Weights of a small GPT-style language model, trained from scratch on English Wikipedia: 265M tokens.
MLP neurons of a small language model. Each row is named by its layer, matrix (up: input weights) and neuron, and shows model dimensions 0-191. Each number is 128 + 32 x the weight over its row's rms, rounded and kept within 0 to 255. Numbers have three digits each.
After each neuron's rows, "fires on" lists the tokens most often at its 100 highest values on Wikipedia text that the model never trained on. A number after a token or word is its count.

L8.up425:134158133180186096124097093208064131153105158100142056150094090093091137118102081124120130131115122133129126093122097107133105132128108192089129135122175181117178114138102147126105121105141066130154145172096134196193106101141161123095117119127150102148108094119072117123161215176147160142140092095100139121113143178154126104121163118145123149138149123149151133123199134087153057107172186133118111184111088131155088197090080169080204142126157129175110126115102142109140190141129150117107088111108147097107166143101174107155149187104145095166159129091119142090218120110125079169
fires on: " t" 16, " to" 16, "d" 8, "t" 7, "b" 5, " T" 5

L3.up452:139128164099125111114105148144081143178135133095083175139070121150061128108128174154101113200128127157119157152138096139137145151136125150114119148149087131105176097147128114142163118095148143103194173107070155131146135115130093183138107118077094176082065067074169126130131079107084043157135121173179145141101134148135097145176112084170111128109104108064127105155176155154157173116138151076163215088077113130074096144147163123144098109110159076139150145170108134111198115150147156127150099120135149107139114122092118151177102163112158075237097138101125094135078165125136087127
fires on: "ect" 12, "ed" 10, "e" 9, "ent" 9, "at" 8, "t" 8

L3.up421:165137142132130170116167150132221114160135161162131089156097139160137161164125057169147126105110131075128087056106174183109112091095093081104142140159108143197149090060145165079129132124101106093072181166155120075163143159108127153097148149134139164143119108176136106159128098095082134078136143154163103161131123125102096206169071149137086068149089135138120207165116127149114167168146088126143148077125096137154106115121124143142143116184191079117153151117146137155082152131095135147105146111083128116096140104096089082139081117122119101104156057103142154066129161165171140072
fires on: " University" 20, "ound" 15, "on" 10, "is" 9, "rop" 5, "io" 5

L8.up703:089078180134150155081101115109202141127154100159156141168141136137116146142161109128140109109092149105090109147113107164083158119094116114094127099149148109109188160081132136151138129136145141105144140162031168097142133089154076188137107101170098140187170123146133123092099079107062111157126157099143142114111220148115184171130163123105153070100105139156139088110119149109104158140169148143157166187100133116124170151085137194082096104127105090126076155058134137101158106109135155136065157137141075188159056139127094122141107184096179177126116147194132148136074082147174119143
fires on: " (" 77, "-" 8, "el" 5

L3.up313:128098157101182150136122176134119139041165111103127177091079137072175141129126090107100098212126122100079150090119082104126134147115070147096106115133125105080060154157118136132110171081134129165165146121155109113153093159125080087068134118120110119122080069120139141127163143149135097068097145076127167133143151096093137175163150098192209189135152099155182127158121133184089096092159103108105084124100113104140128112054152096142119119148154147146129148077109153165162183128092076134105143075125106109106164117094159192135116072151076151179122112099181133115092160111113110101
fires on: "oc" 24, "t" 20, "u" 16, " att" 8, "ult" 8, "ount" 5

L4.up174:168095116071158080141135109107144059155145122178094127119137066127142156147130157115090118072084110109100154149216096148149142179137155119147080142114167152105117103117109178149070141047120098126143121134117125097162083100141141231179132120049151170135123127113151118116153157175082102106108095135066113073165154138145134153140068192079139146177101129104081148117103084132171138055116133080120078119180146197091124110134115167153164091083144170103155086122161088140118094174095097119174103148140130146155131106086097130129133144162110105108106123120116155163141109083160148152
fires on: "n" 22, "ac" 14, "in" 8, "ear" 8, "ann" 5, "ec" 5

L8.up521:144159174095195175115096131109085157197141120109132161153160083082105107195133109133068089087110141134167102130104106168104157060129128129137120167068144141203080143153154133137120171071147126193102075154096136093100107094162168205023080158164115123096112094099071120170138098080098119103120147134111097133112101080076174139099136128119124093096084117159147124130052151132139130138135107103188162129139139158162117116135130140143129151152124194108167171138140133120130153139097166143092115110100134094080118163134136165133139072127122144178099159072133166160124142081157083154
fires on: "id" 13, "ac" 12, "ru" 9, "ib" 8, "rib" 6, "ear" 6

L3.up371:139105121166153139058112110116148170216153132143101115111088108140153112173116117137078091091156116056152142122115084143132076169074111151136110100205087050159094142141148105067072128126106119134174079113142146156128155140084158153160111108124065128125185114114182102084144103180153216158135121092088122191115124156096131178144142156107138130150087140125161091089114166120174105141134090159111105122129117091092116103164117148162168134126163174136157180152078150115120211111157092141098140136082130148121135153224163147139134138123150067104148156150106155119091115110143084089
fires on: "c" 47, "e" 11, "en" 10, "an" 9, "ion" 5, "ch" 4

L4.up135:023103082094110096184150138131100100131105138073137184132123156127133133163114096110129111133069184161100126119129106151110127107152172124132102176112101205105076161156059105123149134203144129066151094077148161108149129141141098150163171070151120128111139105061155112136163149059116085131163166118115143166113150099135085142058126133095107093161151080168087152130083075120125112175106166110139112129177141136176134112132203129135112115145100217155073104146153177129165134145152124085130093154183124159101125134147106093088143083134142092131123127108217127107117124138135163134
fires on: "ed" 17, "and" 13, "is" 11, "st" 8, "red" 7, "ced" 7

L4.up318:140086138077123145132129113184113062135070065093158132100128095100141172155143105154139124117140139175158124076135088183062094043177092101174143143167160113059148107048146123175211132142160092170138094114099176150145118125093079094144146128133074104108147162147102123123107142100096071112121167147137117134151102137105124137141109102159154110101173119103040110131120131085141094189156113105137129109163120131107104121111105129121133155102117095118139174166092163114203132072134202146163116091118112139150125085077155107095093131166125117083084111103138124138070078177131125066
fires on: "al" 27, "'" 18, "el" 12, "-" 8, "/" 7, "f" 6

L3.up303:123135110151111104153060169157132136165124137148122159152163178132144138090116133105061112180168082082070149131100123135113166158155088198156106090144081115119146114088187113128095091108134158103140178151145122193107119120134126118189132118112131113167086137086136155124104066109146111126167169102127160124137164168159183133131100135155068108151122081129099082094197175107080155109096198089092109122147081128133162163154133155099088101161168092102159110147137163165144081138143180118166118137084134095115065085074143116117108199124154106090109093117043172172123152201106115125
fires on: "pl" 27, "ens" 14, "ists" 9, "ople" 7, "s" 6

L6.up364:119133183055123140130162135141019081133105091101174104169100148123094112109087126115063188152161072110106121058118119173134211097094142144186089166089136116105163113194173090136184140139113104119161135134146125127145180161165130150131142137093104140082141150094071158088085103112069126174121088143151072100150136110039134122137127107113161145122163115145126126143093122147123164119012124158131113106138124134135086196127141125159144133094138110110120097116097172149163159134130153121095157145157131174143147139103172109146108119066118128118081157157166112081132174147132082143
fires on: " b" 41, "p" 13, " bu" 8, "act" 7, "ts" 4

L3.up538:159092151111088142109191097150122160159078091186178117172121147138050204103151167117079130115085191148129171133132114138135057156155111162142066106084053111115113149102171179133100172124094107197173099160139128180147046097156152122097124141128156127103116143104116109122123139076132139108075141098149117135116166134114140150068140055071148145108121126101160105132132162129177144162106077098150139087143147122141118135120119162147091158168155107125109157122097141138168143084083141117143099157109146143042130186098189130115123093164118123159112209076120148149158122117170150092
fires on: "ac" 15, "f" 15, "ru" 12, "al" 12, "fer" 7, "m" 6

L8.up347:101107158124197166025099104103134100124158112102147097147129190074128142172110179110088092141151108143122117136151112094050153102100109107115177181152067130156122135137076122181101105128133145109140107128143148144115117097119128208137104142162161120173092160110149091148160085169106144184134088133126096187075133164194117100100148117109123094110110149092130078115076135093141113134084125158107123121154153127078141125123097098163141124123101075125137147090197136074111106120131144018103144142160163128175158130101156183099107126155117167135131122087156119103105067088042171109
fires on: " |" 18, " r" 16, " (" 12, "os" 11, "ong" 10, "ack" 7

L3.up162:096172148141169101160165082132124138134108116120160161126126098057108078088133137112110118185116166170058122159207104215145099124130130109193142103118159161100124141153087091116155099122111053107110130136109091087140124117145170173153160129076143110133121137123142130189135184069054093147139121142094172187088115120126077085137077111152127133121044157143151146131083094121163106137110203158110111092146185112110138106104139166118093116115110111137177122114125142118122120121139115111153120223135201060123143083145158110147127142119189087136145104084140123066104152114158163116
fires on: "ed" 19, "and" 17, "os" 13, "ain" 9, "o" 6

L4.up251:107122117117117076129103119098111148153122101148102178108149113159170173067102189098136079086112113136106134114177112143194109174142107122140186082129141174165096124108121157165109130126180149095130171149095114181102122138116097151116093058116169096166111146143118123126189119147112151118095123185081106101117132150098138150176110158054089088150116121105095117147148131192122134143114145142106147081115102096100086114141118052165129154149150159137093077125145115142152165120163176126123148208204165100199155113204159066180118114113183094085156143084108153097088163133111194105
fires on: "t" 37, "h" 16, "od" 7, "n" 5, "yn" 4

L8.up567:163092195141119097147148125148130137165165141103118126134090134086124150099155110147100080153157177103133152120086115237093153121128125187164148101110107154103157167189122143030138090123115102137096125183141128087136120116160069093108121091131127123109113147158093070070120109070130141147104122101150162122058033133116143099141131167191156153177103139108113120086178143147072175133159113083139121063110167106137156083071140143096153110142151105096116103097122148138154142116222139124138145131121139189109117169144117128167111102144077056128078087136140103169083109130143141139
fires on: "." 33, " " 20, " (" 15, "ion" 5, "ist" 4

L3.up550:061148178102101107163156080132085126167137138164195105150100125097133144086148097157181096087141132063117131162062132123068112151193136092146143155152123122175149082120180169108097068169080098141115100114148143150125134160114076147162105169073088124163148152111159131077159090137189106205132156147145129137121112169120133101136142091130127182154146084134084186157094116109158081169122098105090149123103149153079145073125111117198115141142133210127122135113105127105081197140094155127125138124115138119073139116153180140123137136072122108139060189080096140115129129186100165133
fires on: "al" 63, "l" 11, "anc" 6, "ric" 6, "om" 4

L3.up163:081104129178106117152153083139127125127107123162086106082106080115163112133126187156144165094105127195069153170102146190189152171141076116094136106119159170125102144116116079127169188168136147124075077136176128139097102117127143121205144179110145127114116124156114179106161098094133129109141119171145056139180107077121151126114141175102150134156142195152141099110086084108063159182089116169144106133179059123139132141168171165060102091154122109179124115124098158111131073123102141152102136082154064151113089083145105140082073116113114083093109066085160102134131142149117143146
fires on: "ward" 17, "re" 16, "u" 10, "wn" 9, "us" 7, "cess" 6

L4.up528:092154103104151140159137160146122169122072179180093107139124114103138120135120092101127163172120166176149141148086110127122102116116148147112107154134150161179140148175155180103144200134107114094165132100088162128146155114137115109074071131092147113134110092143153114133192127160130076078154141182187145194163126120114121031121081101125103149181103125196144123121101085108134121076209143127140069109118105179165124150121125166159102127134149076132120101101184098162127137158066192119154126110077105122099138176216143153103115093081143093147100083115083172159152145153157075168
fires on: "o" 25, "b" 10, "um" 9, "om" 9, "op" 6

L6.up563:096126091102159149119130102080065076131159110156123196144116170151144106118107166144087074130103055083125154119153158135134131137071126111148164124079145069119082118138132164146124144114167106153141120140122116146080155140159137119081101122129115128112137129105110154156148171148112175153111205042147138156128099114028112136162151122102146108129096130153102143146101091128154200078103105096206100129050135095129139113082184118068097090127089086165107086105096110062128095147091122103216150159157135143142113143097110081158135112095091113093089137092152172147158162111103182101
fires on: "," 69, "ely" 5, ":" 4, "ile" 4

L4.up228:112090066083130136076151162114105145146085099110009129118070130140067107142084125098108079100131202148159166145116087177146124127106141105150151124125142166134153176153149132126114051130144132108168123168144151066127155157132158151125140134083122154093139164094172141090172103176139095146084097165111110159169127118161081133095170137070093123184087092140162123089151194149177122098190101102117171165139181084154151137138145172126099150170159112129171167108150121162154109099157109145141121049131156123145112105135132130111142182121139140130122085098159150176114158118153033146
fires on: "ent" 32, "y" 32, "te" 6, "ed" 6

L8.up574:207133140102090175145158101104120129137125144151179129107200096087065125126202169117118149111069220134121147137136130127104108113220094113130092139134119119133088124128120167113122163107127089124152100143154086205125113100153173151101113131097134160143129079103145118104113153125110035108133165118151111154079108145193132137152141101183057145138133159146141133144093126192120105127135112081114093141162058112129131104156138143080150145122134144065099121126164095169166152166133144158089121114131093125090118131149190145131092149099086134194145132177181077149126103072190062151
fires on: " had" 16, " comp" 11, "ir" 10, "iss" 7, " ac" 7, "ac" 6

L3.up647:136152105137100135105059144132183118122177071187117087140076150088114102131109127137106123121134133082175112130171109064146102129099194107144132140172118084178134122115167110095073126110137104077039122128124099142061150127181091156149142117116134174188210168090118140149087171106141190149088089149059151107162165102113089142097149185066098133151102105122095112094130110126145075114169119128134132136161109137125144181146114107145130101086147085116092103160149083130174111143112143105117168141072112106167084158094053138107142146078131120105130157124118175142140115228104118118
fires on: " the" 19, "ear" 17, "ind" 13, "ain" 7, "om" 6, "es" 5

L6.up648:151166129115071124143176145103150109174137146071151124130116149146139167127122192135102073078140203157148100123099123102086111089156153150119139130082088136150145183124191109125161125118166083121085076135176077173099141118145147133201115120208096120170100118173085127141169208142111157158145083144120092181108129120111174079093134164135166092147157143162112096106096150152139141107106128101127163172086083152120064124167149194170091176167106125100091146108151087124138072106068104176099114087158103185090100125079093121129150080160138106124167122113108100132131174117094149088
fires on: "l" 37, "y" 9, "th" 8, ":" 6, "R" 5, "J" 4

L4.up758:084224093162112180105137110102096071126120129081156113102158146133179118072120093090157152127122172143095183143150155155001119125180132176136140147146139071139119174144138118122138158138171165164123151153178188124128048142189107152133130083143171178077111115198112172116171102169075157161144101099120126135161074145170135115094124155133124077134132160155141099151120139095136133181105132116167092125182110135109163153106130177127115131087125087065091101100105162125144162115098128094102103141172135128140112179126172108098132102181085138086169099148130183113140109146119117137
fires on: "9" 28, "12" 18, "id" 16, "us" 14, "e" 5

L8.up754:181096179149151157102063137065098119138093163159142122143136130145144025080115086113067070128162111095114136058161121155126145149098109134096063111084093132133143148126153152141098166104147129147130094161148145128107218105133144156149143084115140143105135130140166075159107140142118131147118106129153156153123081128086108139150150135059057146165143160169155088138154082078136146181143073133132146132110157095155054164174130163196139123116110107159139104084135150171096104081089084148121156138119107073143108121118058163124096197184134099177137156102137155137068092107155119099
fires on: "g" 14, "an" 12, "i" 11, "ong" 10, "ish" 7, "en" 6

L4.up738:125140090172109153086195153094167115163116127144095148118122040161124140151161150093139150036152157150135156135138076103117088137119127120088179084143174144143179104096149110123117068157094088156145084139103140099157078135125128128093075191118121140185139099121168090136120178130108076146135188111126109194133124096086166129114109114085109116097095148154170171083133148123158113140097127133110076116144127112047171077144100084143156151118139130104120103137128070127105100165059076076154139125111110123152122102128130076140171221077110141104118099185077180128109125078115158156
fires on: "op" 16, "p" 16, "m" 9, "r" 8, "n" 7, "ograp" 7

L4.up707:132169137175112134113108132073101111108109140079147121130160120137153165107121085102111140118187145063081123129148127105121163129167093172163178106046128103153075144227191126160123150097156091101130102120148125146074133168180138135123123107094163129154196099168076139162153112170127144125157135128123125098140165052042132112150139145131170109160119127161103135122152140146094144129184094121110137081094165107122079137071175116121080212126093134133104127157079050151130138140094084140148083151189111203145119153097186112089136162156089133118090103150137159128170143134094149100
fires on: "y" 29, ":" 13, "et" 11, "ound" 8, "ing" 6, "," 5

L8.up136:117072070169109132156177137119105147168083072097144151153075112103128056160125136052138099128104167144154120156077123157138130126183100158151121125144132127126128143114134137145117161114145145149079062136162134149114165191109157122078182121100123104160135164120095117112148143084089161145166176126132193099092086152090118155108105136116131141131135157096097129092144149118125203115091086123117069179098111086081174104146156147173175133092160124133080071082154116176152117194142167112180127171115078120195128102062122140126112134085158113081165149205088092084116081122180117140
fires on: " P" 15, " Th" 11, "b" 11, " fl" 9, "h" 7, "l" 7

L3.up133:147128084126086142124104133162038090109181155096131141119071155122095060061131188113127087146189124089121105108138118116136088144163113106077128124110098218126098142157103154127056138125072138089115141165125120121170114113161071157135105069173141116129168078097181155143105193143139101081129093108109082080159196121093152151122118088064120073091136181132108124160143129150126162127135151105123137192114065131077203094091156129148128136062096137146093156150145115159094149182132135126119099175116117065158132162137123130170119124103131099145151111156139062095147117138111120121
fires on: "t" 19, "ill" 15, "ath" 13, "n" 9, "ith" 7, "h" 6

L3.up305:152170127129136102186110154135128133147165079131115192125082147097150092180117144125117093143160147135111120123059121165157161148131160109164083119172106067158134124098108100115104069125114134132076119106136136105169125150174115153139133114120071138140159164064143178148116113160121145195098111120158147072099104170098110156179099119174098151147110079145118167102134168135155176149130158103178109061120152105134130120113139136156089145122060119163063147106101096141074210119161163151128118162096123154140125167180140155089082134121164111167067190147171111089159071181216067161
fires on: " ass" 19, "ed" 13, "r" 12, "c" 10, "l" 9, "anc" 8

L3.up61:079095120156147139137072103146122166154101115096112097054137144095108045136125130173118138120161111096131160173166113120089134137147118168146080101139123103119087123076128167126088166075148127154128131137093107166190101115142151067044136180139104142097111151066107115142180117090136135103110127144246114107049123103116151148120108153124130130111130121139100129141098171116162153088126065057200134158160155149147168083146155096082100102123169093093151123090139104168050190128149115095141134180092155105108158126124108105119128151105134132138147145194062138101121148080171119148
fires on: "im" 14, "oc" 12, "it" 10, "h" 9, "p" 9, "b" 8

L6.up721:129091099058092073136104103130120112082141133146185169105154134129112125138123115118114079187104081138175164126144094160164210156117198108179166137159122130114158089170111141166097180205094113163102117086079121136173133138109151153142062138108164150126082068107155110191153107097127136075131078193070202074141208108140110107123122142085166138148190165120134163147117091129158115129158100114174136154146137176102137143147146136114174122128146143140102126107095092072129184188106104129145107177121109134152101144090107133105150139122181108148146168103072155156092135081131126154
fires on: "In" 28, "in" 11, "n" 10, " in" 8, "al" 8, " of" 6

L3.up148:147175168139147123144132140123137142147124084209150186135109111099100128086140171119171216131179089121167095144117144109145119097102108101065089120109128150091139131098121147156130171150180095148123118129113141110134149093101097104092122182133091114171075158139100176122225129115144115118147075125145077129117120115148130119102116084081154130155122156154118145140159104120158131165177125092105078095122155106166125178154123126109096151116155123141112112080141136133109190168094157113214119120043177131138110161202141196084139133112108104180183123124076223161084176179099137146
fires on: "t" 25, "om" 19, "im" 12, "ary" 11, "ert" 6, "um" 6

L8.up731:158123145141161128094128148159193081090165151163148160202129152169129096104132086064095170116165144143134155164121098135072191118148150148152136117108086147133130105185117139080170098124092100073134175154151133114094154044189093180146116105119107167176098150116125074090129113149092101159110083116131116148072107089138126152099142142139116115137054157114144172093128148082126148188109138117131127106155161157091163107088095183132091137081079153110084124129105121111127098118153070131075084101157114195155100154137157146162073115113101081176114104125140020139076116121123104145
fires on: " (" 98

L4.up453:101102067141132187120123156116123103130124166071177108087124094087102128135115152118117194132148054100110168127145094102138178190138104135101089099123096160137172146183085120151121111142140089167161104099151089067134145177114141152163143155176122129112172110105105048105158134101111125125184069073178115161148144040086134076175160131192146149145150113154154135130141139094078172134179137154082181164115161088090090114112187103106126102072113126153148153136102087160095099110137149074099124106116089095183120140131106076106104138130124149118186074145154099140117064155154156129
fires on: "ing" 14, "he" 13, "it" 12, "f" 11, "ight" 11

L4.up543:163135145198121086128168156127059144173084099066157168110097102164152117156142164121079108114116166173127089128136122120127121161172081138108124161119167212116114135159061098160129145135123063151123081077100126184152058106134158147177108125138129137099148132130115146138088168162127079153074100157127138127085121102115101086114124137087125088162137101180136090114145121076151135127160135111138079137150161094128132125093125137146102128196127130097073087112122066157152148136153125184150136072104114106133164194134170138090184148082222117150140178173173133089176059128160145113
fires on: "j" 16, "ther" 15, "ap" 6, "d" 5, "b" 5, "ot" 5

L3.up222:159107118124126101154152101123123163168091152173240125134185129128175151109107080116169094130144156120070100076139154174104112115150128108141116160132091190130101134122114119142143141108181134131106153114140130171176099067156090142128077185161121136136091166149123110125142106130131103130118084110179148105130174147122106090143130156112073155138092167196117115079131073122189086095099151088126098089086074135142083139154172092158184151151133132101099092171066116128173091172149136137153131077188089117144145180192134114106158136094135094091136050135148156186124194134089098168
fires on: "is" 18, "le" 18, "s" 7, " there" 7, "." 7, "ers" 7

L4.up476:143151151172158125121160068113101137165163197164172161097116147166072141110136134147121075131107224109148105152133122082138181034195142099121135086127161149190131146116082164162142125092101157169110122183121188148122089085143142140146101169179151115155156081134159137110153104091074168132121168133120139160133125153141095174122075129126092108149036154141126130105056092125144151150127115140114132094166061138080180086076149123169116138122148155094181121135142082115133100138073103107139094176112132068092141080120128130112115166131115131185112107113150176118154131121178164094
fires on: "ac" 19, "igh" 18, "is" 13, "ir" 10, "rop" 7, "ort" 6

L3.up760:115139148133113122156094207151136115140142162141116181116139083125117122147108181193109107142126087088097114170169141109171118150134073097105122115160174145144137201114156089120150096115154097137148142166097181171119123156097079100122156078104116088140077143126125165124119145070131166086063130105089135119112169118099166135100137094148127143132118129162000081159061145107116065157132119116177136185075097131155125159097126076121085183159118128115128158148132137059125173086126149181071167089096122174147126156126111142112120089099168062132173115172085137142157095111167128140
fires on: "in" 26, "al" 14, "t" 13, "other" 6, "ass" 6, "ert" 6

L6.up212:142169099104101080119122119136175101184130146098105115132099053073080105135096160112140145084168164117119169189144151059086137135128135130152093180068172119130129175202139089113127091093138088141133207080146154146173148163110069148171128078086167102079068131121123141129156168182117123120083121125122131093124114064120128122090124168126158133094094153185119145101081115127150161124107068165114155121140146131140172147118071073147143098101093110085052149107117098141167125089131145175154159127158172089058126166182133121097114080081142120125112093127106135114155085151119082110
fires on: "m" 24, "er" 19, "c" 8, "in" 4

L4.up405:128117199115139106137104141101148153154124154168129113192124088112117110158149126178154106119065135100103090091155130127150081103116149115176083194105144131133102122116115153096106132089106168142119153103194143077128165112118084141136061131134145159182103059133121125084206126104099148104133128120114089133170101172128153201155214175142187106125157174110135095141145105106111118134143084133094168126069103119103162174114086122106123204112154215154116125091057133123056086137099183108072111113134106115153093130141133188089158051132132122126152137084121121140097089096123103110
fires on: "r" 43, "s" 13, "ur" 6, "ul" 5, "ig" 5, "e" 4

L3.up5:117122100156157083130123081096148119143137141172146140126161129144177105132139164121079136210171100172129156103067135136118091159114132165161143067080129081124091148150088116057152151132156146152156106111124100123168086142127039154072131115155086155189146083059103124132171182147143113121106152123156061162174062140091183085119191112161129160170097121165151120143126147118130116116168169154145092137127139129063130160144155101139143125200108095182144088085121163153085112122106095132119126134066088117106167123108103171136166055047111137120131086124153151076158097110131120112
fires on: "u" 28, " between" 17, "emb" 9, "ol" 6, "au" 6, "oc" 6

L3.up58:144105078139123175120150134086136133110150118131157054145108080147162140133123166176126120050127108116238117133177077127141210186112156080154160109124179112147089162147118121125114146124116046104080094103091116087076160135137121133104082117070111148128148128113135124143053184114129162120164138165124126075167147131131167130104179156148131164138169031095157141103117134129118174150115146162137142124186132168132134114170102128124123125130094132125078158131122099096113162115159131107127130175183133146105047134091100099121182188108168119123107126183155161111063126197134133132
fires on: "ain" 23, "es" 11, "rough" 10, " of" 9, "s" 7, "x" 7

L8.up760:089129101113115104123107197117081089115099139131097078153164168104110131160158120108177108077163151128132087061166110149093075166130234113127121128075081140106102082181095142137166118101138144159119043099081167123128142107119124125100125158133131155122084089185059134090170132103075076107187102087121135108169123172083126048150140124138165082093169139141109104125154106113108161156130166093122174113172166123174155173102125083129166170095107160187081144127139154132164154101122114146140141107137103113155155128150125117052099089092116098105142175109171124121142129093160133068
fires on: "s" 21, " s" 11, "el" 7, "ur" 5, "i" 5, " ed" 4

L8.up396:113100164132172084141114098117121162129092133091131149109130170172172134161106096114122151104130095130111048125146103142098117030111115116102097121092173143106148137101153125107079134062126063199188092122128199120116136104180113145081135163165181136156126147190126084152125123098079113145140107088123127177103138099132173167155183102150112123079137188081145149129141112165161103169100119179152118196105075131149127140196110085143123129102112107115122124118104142192113130130134159131136097177133153135117156117137122127124085136103153157157198134200147042106035130116174095125
fires on: " m" 52, " " 9, "g" 8, "i" 7, " E" 5

L8.up120:094146160109157070113155111134118101116168118106166164206103144127151124152126134112111130136140086184147138126134144135059097127135090128152113192121170091068213081149127140152153180139076115095180166111089170178145203113167043116148140138128121140169090135103156100108135160102075162083186067199142130151129124108115132096122168163109129133208123134080144138107123126092108166147115126131148103162159150131106159119096122128164151083152107096158125191054110175129069137159160154088108138108087104174140108107106187125189116138132075132170090103128074111127151129092088114123
fires on: " (" 100

L8.up449:126209206151144125152137076143162114128129131106176125109178159156085134086101151122180087091101183079122157087089154145127044084110125147136140077114119119080083154074140125180115157123170131147155119138155133177102163073110079123126105168126129145100096143129021108145112151171140103091083165072121128119155129117117120154062172110130113104128129135152131126161120106117133112139103114119100107086154159070092162090073081106111113132192108147142089187168153131115142163095119128086113100135158143117190125200130119123141126118078102165126086141158068087141130161131174055088
fires on: " |" 29, " at" 9, "\n" 6, " P" 4, "f" 4, "al" 4

L3.up260:146094058128096118111102209123122112176126151147040139155078110116102061115173151130123155136094122142153156113105115071178119135151132155109087141146125103114144106221089089095102153116134103103105154130137147113163118149141065124207141092155169098111153166099114106117083136173158083054117100113108130070114129079109113152155123097087102091133162133125084131153154111099113144139121131131135108159114072074156112138130137129129108097087103150099147158086148126113179147085107154086090197116067097085157183128119150172113157170114128179135176168156121156177109144210154057101
fires on: " can" 25, "t" 11, "ill" 10, "j" 8, "ust" 8

L4.up243:143096077095143106139111179115145080173147075114142100121109133120173107158103132181134132122087119084150082089133145108077226129137058135095118163124152139133198195129105124168078130101122128048092154167183104128160124131167155122156131145104081159159103139066151064131133106118105148145110155164081116066153182140113147138125141113121129110129101120134101118163114061043089073123144125157073122140162154178158105108130089136146135136169118097108149095140173139160157140130137142099161098123132146176165090154129151204125156117070104181116145174186143189142099153148103068113
fires on: " such" 16, "ail" 10, "on" 8, "ell" 8, "un" 7, "et" 7

L4.up56:083137162116172124091204090131147127100030108146093122127108143092138157157150082135116143087127068108127124111160139096094052152118134157090085087106193080031133107080180159166113121107161057109121115153139119188171111106095171110140160134128138156090077132134116131136107099086142114167054117117167110076081111120093129190091105111111170147148067077086142118109212106120130108117081135165198127108140142114126169146119098135133144099118118110097132156117161166189114134157105150140111141133135180119150101119181128114118113116104170163108152140174164135106068113166147164136
fires on: "i" 32, "g" 28, "v" 8, "id" 6, "ist" 5

L3.up315:116123087097151096147125129131128072097105131115082099065137112120115106076085178122096117110151116170090136116097124157136136117162147112115090170163160165155081117163142159126055158161115116113177147156129102182160106142104076183056123213122117071180131050151182102172124090145166116129099108088075167100116164126127158137115099180178109140096201156177094122158107142142176172113094163146120130208106137141116125142187102118084111108066114131194140157102137095165118171125137058053127100105122140099148117137125116129125119154146142139111115139112151188163123153134087101184
fires on: "ar" 20, "ac" 17, "an" 11, "t" 10, "or" 10, "h" 6

L3.up376:150117156148099090114151171155148086096131125153056165135091123152146131206130129108146093130159139104085080094167153159162139112066151098125107122069156084155134145039100094191137146078149111092120143153115136216100125123169056124129120100108158141089117161136146164143182113143118149067061130164097110185113128099151102098139170077110127149125109160135096087146100093095136097115153101112178133119136136153142155176141108064128169168141086189100133129158170156130133139141199162129152102148155106128120167101123155136114139104096153122063120135079137153110047148132198107054
fires on: "t" 30, "r" 20, "n" 7, "other" 7, "very" 6, "duc" 6

L4.up123:162099105163156135159078128139116150079164132154148111086161094137143096124140069113148103119138145100102182122057170172152105134111119133115117140108128145081140106122143079120153145083179106074153155138121156167091109110123122123078168131117074121117136096190134164159155103130140113149077058173177073138186142175050064101124076162149143144133140154135093143121127105114083122145094132109161145087130152074090140140077165147112120124131122158091104137136120100123189069178135209135060150108154125068143154140116196231181157132134164117104118099112174132127116131106130208138
fires on: "." 18, "l" 14, "s" 12, "in" 12, "d" 9, "an" 6

L3.up707:111163166097080155068092140118151130114084168102114095169060155155213107099155146118121156116109144135114155154213101218118162125097181072165064093036078161146120123138126157139088163104149112115099141092110125123129100126116120127064106139125184114172120059158192127117148128202099141138090125101142169159142134097120101126116136090165140157138182143031096132128192119080124177125065128118132180121157180177138157108120109114103147153121113129144122172120111177151170142164158125087176138149106136137122106171109133144150133095103104110081137146101165103132134163129149139132
fires on: "ast" 31, "il" 11, "an" 10, "ral" 7, "ure" 6

L3.up26:097097154132133133131189100132204117133133175107079151166180152153176084143080107109123103145166079110125106154126120115111176147096149149093083168098091174143125131128126121157140173150108184081116114157149144121094085100126095079091146092134168115182133121108093127166175111156116096097148153078121151100170147151107190150160092086041149103114103115072056111156157105169096145119123141150078156102093115154138114159128176187149174073127106092130109097122169147132191171220125132107144108142162114137172152205065193153162127122096085167144131112130157118127096136130099093146
fires on: "i" 15, "lev" 12, "on" 11, "un" 10, "ell" 9

L6.up514:124127131143139179133169149162106106145116104170083100142132165127145116154139123114135068174160201127174124108147143143107159156140121149167107045123078086107144150075098100167124141148113113050171143143155113137108195143171174146163139118114093074205161104069125172163171171156094072161153086159080102055148093137131110097107134106181108055080075143144127131165106163089146142177116144163104087102136120152070101103162152146106127076157131156144112104110166083116131068144129090078121121135109087159115137072159064136147105139137111127145114162095118151140113108118185194104
fires on: "ist" 33, "ol" 22, "f" 8, "r" 5, "and" 5, "w" 4

L4.up541:188104129104090106121165165120111130130077125096129109161123102159134055166126148159155122090141159106103154112074147124114123180161158161124171160132074082113142113116154110160152124085119197196173135115122141153160158158092128153078116101099137130086067096127159100157075176167109109138132138146126145130132165121061154150138192127114180153165167184140150138053116121147158151176106140146103141115151172107215206168172101169090152135117126151089067197103093121102134132151137123141036110087106118108136090129104170108144144092089112101122123119087072168149126083083089103118
fires on: "in" 25, "C" 19, "c" 12, "V" 12